python train.py --d_model=192 --n_kv_head=4 --d_mlp=640 --norm="layernorm" --norm_eps=1e-05 --positions="rope" --qk_norm=false --attn_scale=0.125 --init="normal" --lr=0.00128 --lr_head=0.0066 --train_tokens=110200000 --steps=3596 --dataset="wikipedia_en"
MLP neurons of a small language model. Each row is named by its layer, matrix (down: output weights) and neuron, and shows model dimensions 48-143. Each number is 50 + 15 x the weight over its row's rms, rounded and kept within 0 to 99.
A block is one neuron, or neurons of one layer that tend to fire together. After each block is what it responds to, as a language model described it from the Wikipedia text at the highest values.

L7.down236:42 56 51 25 34 34 66 59 60 24 50 72 54 43 57 42 39 62 74 52 54 63 34 43 48 38 92 60 67 23 46 53 89 35 89 56 57 57 70 35 43 54 52 71 53 56 50 20 42 70 87 50 42 59 39 44 28 60 43 51 47 36 54 44 31 72 56 30 44 46 39 36 47 47 27 47 41 48 53 42 37 45 57 59 50 44 43 37 72 48 56 49 38 73 50 58
L7.down238:56 33 34 32 45 42 62 59 38 45 29 62 45 44 56 46 36 61 55 55 73 62 67 46 82 47 72 77 42 71 33 54 39 52 51 39 52 58 20 97 66 34 37 46 59 61 59 48 59 27 43 58 33 64 70 66 58 50 53 77 42 46 48 60 64 59 42 73 59 60 54 58 40 30 57 39 26 53 58 20 44 62 47 51 43 32 29 26 55 42 53 58 52 42 74 53
L7.down277:49 50 35 67 31 66 65 51 43 37 63 88 42 52 58 37 51 30 42 39 52 56 37 61 34 43 45 55 61 34 68 58 49 79 47 73 61 57 39 45 58 22 43 24 50 58 53 67 55 44 26 54 28 42 99 71 47 30 42 34 22 49 62 80 49 40 83 48 56 58 72 42 47 50 38 57 34 66 49 18 37 54 22 49 34 57 44 28 38 37 72 72 51 45 43 81
L7.down590:28 81 40 75 33 45 57 51 42 51 50 36 35 42 36 65 59 39 78 34 78 71 38 59 30 29 00 64 46 34 37 50 54 41 46 35 30 46 39 53 60 74 50 58 57 53 73 77 79 41 49 34 32 49 46 40 59 50 21 88 38 23 64 51 50 64 62 44 51 63 89 56 58 75 54 36 59 56 54 54 44 64 77 46 48 40 27 25 69 60 72 42 62 50 48 73
Description: Word-final inflection suffixes

L6.down19:66 26 49 44 39 47 64 41 76 35 55 44 33 69 52 16 60 41 46 19 52 59 57 61 55 26 00 54 67 54 68 48 52 34 47 50 48 30 64 53 37 53 40 73 76 42 48 60 49 41 61 36 73 31 56 28 55 67 64 54 65 33 61 51 51 37 80 48 46 28 41 55 65 33 29 51 45 62 67 21 52 33 35 52 58 57 58 47 44 77 53 46 49 27 41 51
L6.down440:23 65 48 79 71 24 54 23 50 48 65 63 33 24 45 58 39 60 19 52 54 34 44 60 34 77 37 70 49 55 42 55 45 36 38 56 44 69 30 57 12 32 57 54 60 76 50 55 58 54 69 72 48 50 48 70 62 37 54 60 55 59 46 22 05 50 67 57 34 58 48 35 67 57 77 28 70 58 37 49 49 35 38 48 46 19 42 46 59 62 40 50 72 61 57 54
L6.down449:27 41 48 68 66 33 49 60 56 47 45 56 54 63 43 38 32 43 51 57 35 34 66 60 52 34 37 25 61 50 51 31 54 57 44 55 46 65 46 57 55 61 76 65 67 60 63 42 48 34 52 45 71 41 74 52 40 62 54 55 32 15 72 19 10 57 67 33 31 56 31 47 47 71 63 67 74 37 60 57 74 60 46 64 66 55 60 80 43 58 63 40 68 73 41 60
L6.down462:39 69 59 42 36 37 56 42 55 27 28 43 44 38 74 56 31 45 55 51 56 57 13 65 33 14 12 73 42 35 76 65 47 41 50 44 45 54 32 51 55 61 44 62 56 38 37 72 84 51 48 72 59 60 39 66 60 69 70 45 27 57 51 62 72 60 29 61 42 49 38 55 44 40 72 22 45 61 68 33 57 29 46 68 21 66 50 31 35 31 53 48 64 64 58 48
Description: Word-internal continuation pieces

L7.down31:67 28 45 51 83 54 69 51 48 23 61 39 35 56 60 72 63 55 70 53 35 83 17 47 57 53 09 39 49 44 89 63 50 55 31 49 57 36 40 31 54 43 49 60 46 53 44 45 20 44 40 51 44 23 47 50 71 48 50 44 64 70 53 57 62 65 49 47 45 32 61 38 48 64 41 37 46 56 53 58 28 35 62 34 06 45 74 37 41 46 25 18 29 77 29 17
L7.down38:58 70 49 47 61 35 55 60 50 46 71 60 42 47 38 45 34 51 60 17 60 65 65 57 56 52 68 27 70 55 41 43 58 51 38 45 53 43 40 59 41 37 67 40 35 44 60 51 39 50 57 45 70 46 59 44 47 56 45 53 56 75 44 40 38 60 51 27 56 27 54 57 01 90 49 52 50 31 49 62 49 48 42 59 73 77 58 52 50 36 59 71 65 73 54 54
L7.down452:63 40 71 45 64 57 40 50 47 48 58 49 59 44 33 44 80 53 59 75 47 58 38 47 52 50 13 26 67 17 60 47 52 55 42 44 58 71 75 47 59 40 32 88 59 21 45 40 21 39 52 63 40 27 26 57 39 58 06 70 68 47 56 54 37 68 54 53 18 60 56 41 34 49 60 54 51 52 58 73 44 54 56 52 40 61 75 62 73 23 27 37 52 44 41 45
L7.down528:48 44 58 47 44 41 72 49 34 28 61 43 50 57 38 48 61 52 65 59 31 76 45 33 56 52 17 47 48 32 69 43 52 54 28 66 69 62 45 32 52 42 29 31 58 54 28 30 37 70 55 40 33 45 64 77 58 44 38 50 47 39 49 60 62 69 68 43 51 51 61 53 36 40 40 45 46 87 39 49 31 40 44 65 47 61 51 52 47 34 36 29 39 61 40 19
Description: Inside abbreviations

L7.down76:29 21 35 57 37 59 28 30 44 66 38 65 29 47 69 35 64 36 59 30 42 62 73 72 41 65 42 39 40 57 44 17 46 42 56 68 53 54 82 66 86 36 48 36 42 45 58 35 49 54 66 36 77 54 49 46 48 49 45 59 66 48 52 37 77 72 35 88 64 26 52 38 37 50 58 44 52 36 59 63 51 31 14 52 49 49 63 61 63 51 37 72 48 40 22 59
L7.down385:38 67 49 69 43 61 25 56 24 64 60 62 56 45 28 47 36 50 57 48 26 50 52 36 58 46 74 11 47 46 54 66 65 58 31 53 64 62 56 38 56 33 54 64 37 30 37 55 40 62 59 58 58 60 41 55 62 55 68 62 75 42 73 58 43 72 53 51 43 35 53 35 52 42 43 11 48 48 24 54 43 34 62 45 41 20 72 76 65 50 60 61 71 57 33 17
L7.down454:62 65 52 63 53 69 50 43 56 14 63 69 45 41 53 53 50 33 42 36 60 84 74 50 49 37 42 81 43 58 52 56 37 21 63 60 36 54 18 65 44 37 60 66 60 41 86 64 48 35 47 57 17 56 43 71 37 69 46 39 63 50 68 55 53 42 31 60 50 25 24 67 45 47 57 35 57 44 63 08 56 17 46 16 67 59 42 35 43 82 37 61 58 49 61 64
L7.down464:47 56 47 50 46 33 50 44 37 69 53 98 86 60 59 35 49 29 48 48 58 27 53 14 43 51 33 59 49 62 27 42 35 55 52 58 67 54 33 45 65 45 27 70 58 69 54 58 55 26 55 66 72 75 69 62 47 76 54 59 36 47 31 56 40 67 29 64 42 66 57 42 45 39 63 61 04 69 45 47 29 63 47 50 56 32 37 48 69 43 28 45 56 50 35 61
Description: Second fragment after initial

L5.down451:19 66 53 45 31 48 53 49 42 60 55 34 23 67 45 20 42 37 47 30 61 68 84 57 76 44 62 66 48 54 56 31 71 64 33 32 60 55 50 64 49 72 30 68 16 63 46 52 42 70 37 51 50 58 60 14 84 24 57 42 26 61 55 42 44 42 38 50 46 61 43 54 20 57 57 71 65 42 21 68 57 53 62 48 52 44 45 61 67 72 56 53 64 49 38 25
Description: Mid-word fragments of split words

L6.down28:59 46 51 46 43 30 36 66 81 44 47 39 52 72 35 54 40 33 29 43 62 45 54 31 57 26 64 37 55 67 45 51 53 43 20 53 31 33 38 62 60 46 76 37 33 76 39 45 54 53 38 22 24 82 35 55 64 53 28 48 57 50 76 64 66 69 59 33 35 60 63 57 50 72 40 58 26 36 48 37 90 79 25 31 74 67 51 60 44 38 54 58 64 86 54 45
L6.down253:37 51 62 30 58 37 43 29 67 65 43 53 53 64 39 34 59 46 51 46 37 57 54 54 36 25 34 57 56 54 97 54 35 69 24 46 55 48 62 61 48 83 25 48 46 50 54 72 39 64 44 27 61 58 82 39 42 25 62 42 49 51 44 56 67 57 79 49 72 62 36 33 32 42 22 38 34 71 51 63 60 19 48 22 23 41 56 46 53 21 47 31 55 93 62 45
L6.down351:43 56 61 50 61 47 42 72 46 42 67 49 61 62 46 35 36 62 56 58 42 35 79 31 60 56 43 63 61 51 60 47 61 62 16 26 69 53 38 36 31 67 56 45 69 51 47 39 85 48 59 31 43 67 40 72 61 41 48 34 33 69 58 58 38 37 80 47 44 62 18 21 84 30 52 49 41 75 44 42 26 56 63 53 44 52 59 41 61 77 51 34 40 24 41 68
L6.down396:66 50 37 35 64 27 63 71 49 36 43 35 27 29 10 45 31 51 56 71 44 57 64 60 61 36 64 54 54 61 45 52 89 72 46 50 36 59 58 71 45 54 47 28 47 48 62 39 82 40 32 40 40 38 66 72 46 47 52 42 64 49 31 37 46 77 53 59 38 26 37 43 58 26 21 51 59 60 54 35 35 43 62 50 49 69 41 73 41 68 61 34 53 68 44 46
Description: Word piece after initial H

L5.down496:57 49 46 68 33 71 38 70 62 57 63 38 28 77 40 24 63 56 57 37 46 43 71 52 56 25 00 43 60 38 65 70 43 35 46 79 62 39 74 67 43 55 34 81 56 71 53 55 45 46 36 28 62 35 64 52 25 43 63 54 66 18 39 21 69 37 61 54 67 70 42 66 50 48 42 84 56 60 54 50 53 59 41 41 46 92 54 52 45 62 27 42 44 12 19 41
Description: Mid-word fragments of split words

L6.down101:63 33 33 74 49 60 39 63 54 33 71 45 35 76 48 42 74 43 52 15 58 52 76 49 69 30 00 25 74 22 33 82 54 49 38 69 62 31 56 62 30 46 33 79 61 69 33 77 41 46 48 21 65 55 60 47 43 45 50 38 56 30 33 42 55 30 49 44 56 36 38 56 60 40 25 74 49 60 48 45 62 61 31 37 56 74 57 46 51 54 27 51 49 33 28 53
L6.down160:61 27 34 60 41 56 54 64 53 38 64 31 26 87 54 39 70 54 51 28 47 45 71 52 62 27 08 50 74 29 49 65 59 57 52 67 55 31 58 72 41 59 36 90 82 68 41 58 42 42 45 30 64 41 79 41 40 37 62 45 69 18 30 20 57 31 56 39 64 46 29 67 62 44 18 71 47 54 53 48 51 33 30 50 49 59 56 48 40 58 34 49 33 35 19 65
L6.down456:52 19 30 74 41 56 54 61 56 29 42 41 33 66 43 43 75 47 71 34 38 41 65 54 70 27 00 34 67 29 53 63 52 45 39 74 61 47 62 70 46 40 34 84 80 73 21 67 39 42 34 09 65 47 66 44 40 42 48 47 59 34 32 35 60 41 54 43 47 48 36 69 64 42 34 76 49 45 52 53 51 35 35 58 54 63 58 47 45 78 35 40 34 30 48 51
L6.down496:54 34 36 61 62 53 44 57 62 30 64 46 22 70 49 44 79 56 50 33 32 48 66 55 71 22 09 48 59 35 61 79 56 37 42 77 63 41 66 71 54 51 39 84 77 69 32 52 32 46 53 14 69 38 69 41 21 36 65 51 55 37 35 19 60 34 59 46 53 55 33 56 48 48 17 67 43 56 43 53 63 44 41 38 55 60 49 54 42 63 41 60 41 33 30 56
Description: Mid-word "fer" fragment

L6.down79:56 65 39 61 66 64 25 46 43 54 45 23 52 42 35 53 59 38 44 64 72 28 41 66 66 55 40 44 63 30 58 21 71 57 64 44 69 45 79 82 45 17 71 47 35 52 72 34 58 44 67 31 42 55 33 48 42 49 35 59 57 23 38 43 34 80 43 15 49 63 41 49 47 46 70 50 32 60 49 65 54 55 20 63 71 64 60 60 59 57 53 33 51 55 51 73
L6.down94:71 69 19 63 39 20 61 64 27 72 34 77 61 33 56 60 47 30 55 50 36 36 35 64 15 64 16 63 64 49 59 45 51 48 54 52 50 33 56 63 37 50 31 78 28 33 56 72 32 49 27 59 40 62 81 35 52 39 35 39 68 50 43 50 57 41 44 58 67 30 84 55 49 28 46 68 24 61 38 66 56 52 27 56 53 42 57 59 70 53 28 37 56 49 38 51
L6.down185:25 54 69 34 23 61 67 38 44 46 52 57 64 30 98 50 29 37 70 27 51 42 68 65 37 45 56 37 50 57 44 49 41 33 47 72 36 40 44 34 54 87 39 21 75 36 40 43 46 69 40 52 71 59 58 48 51 55 42 50 22 63 40 40 48 64 43 33 39 48 60 43 47 53 28 49 56 39 32 45 48 27 55 34 82 35 25 37 50 55 75 72 31 76 62 57
L6.down322:55 27 58 13 52 41 54 40 61 69 46 60 61 54 27 56 75 36 36 45 76 59 60 39 65 67 26 65 44 61 29 51 55 53 35 61 57 53 60 66 32 36 54 62 75 68 37 47 29 59 48 47 31 70 23 76 44 32 76 69 43 63 59 71 47 60 40 42 69 26 44 50 56 41 17 73 31 57 49 38 66 39 41 44 59 17 56 50 61 49 63 51 54 53 45 45
Description: Mid-word fragment pieces

L5.down576:43 39 32 69 45 64 48 63 76 35 65 53 26 60 36 46 67 40 40 39 48 51 79 52 58 36 00 46 65 41 64 57 46 36 24 71 71 42 66 66 42 47 50 86 51 56 46 48 35 39 39 35 60 43 72 63 19 53 54 41 65 31 30 18 59 22 53 52 54 61 24 63 52 48 36 78 56 60 45 41 60 56 27 53 50 83 57 52 53 66 34 48 55 22 33 49
Description: Mid-word vowel fragments

L7.down17:70 70 63 59 57 39 41 57 52 35 62 38 47 38 49 54 42 38 56 38 65 45 76 81 48 25 50 56 45 68 49 37 52 34 67 51 37 47 48 46 76 64 47 39 18 61 55 48 55 04 48 72 43 48 40 41 67 59 82 55 37 51 56 42 57 43 37 30 54 52 49 69 11 55 64 60 33 25 29 70 30 62 41 40 24 52 65 37 38 32 54 52 27 71 69 56
L7.down34:40 62 86 59 34 61 34 30 59 75 31 31 70 87 31 48 49 53 48 37 94 34 73 54 64 36 39 49 43 38 57 47 84 50 46 41 57 53 62 25 45 68 54 53 63 36 51 58 50 26 35 49 38 47 53 39 60 40 29 59 74 66 65 58 55 55 29 53 72 37 58 57 44 77 46 49 49 43 48 78 60 61 45 73 43 35 74 40 63 44 39 50 12 44 67 57
L7.down108:31 74 60 46 62 37 37 34 61 46 55 53 68 30 92 62 39 86 52 56 38 25 41 17 67 36 33 46 43 40 64 55 31 42 35 53 18 52 55 54 34 18 43 63 49 50 36 57 68 44 36 40 63 56 33 43 48 37 63 13 37 63 34 26 50 61 45 48 44 63 49 07 75 44 52 53 44 62 59 75 38 64 42 56 56 48 66 66 33 36 68 53 56 48 60 65
L7.down406:73 52 33 45 57 40 39 44 39 54 44 32 78 54 58 56 37 55 79 44 45 62 21 43 46 57 55 63 49 49 63 39 33 65 51 63 43 65 30 67 31 28 64 46 38 32 05 33 46 52 47 37 66 59 22 52 57 62 24 53 51 54 31 42 75 55 63 42 41 60 42 45 58 32 32 35 59 48 55 52 37 69 47 46 29 38 56 77 70 64 61 78 51 49 54 65
Description: Second word-piece fragments

L5.down281:57 67 52 58 50 47 41 61 35 48 35 36 35 48 52 25 72 61 78 53 59 47 38 42 74 39 13 37 42 35 56 44 38 34 36 74 43 34 42 67 77 57 55 74 71 49 50 45 40 52 26 31 89 34 93 43 56 42 11 50 54 46 69 49 44 49 68 71 47 46 53 52 52 29 68 59 32 43 49 43 64 52 50 54 31 69 33 82 47 62 56 52 64 35 49 34
Description: Mid-word "is" fragment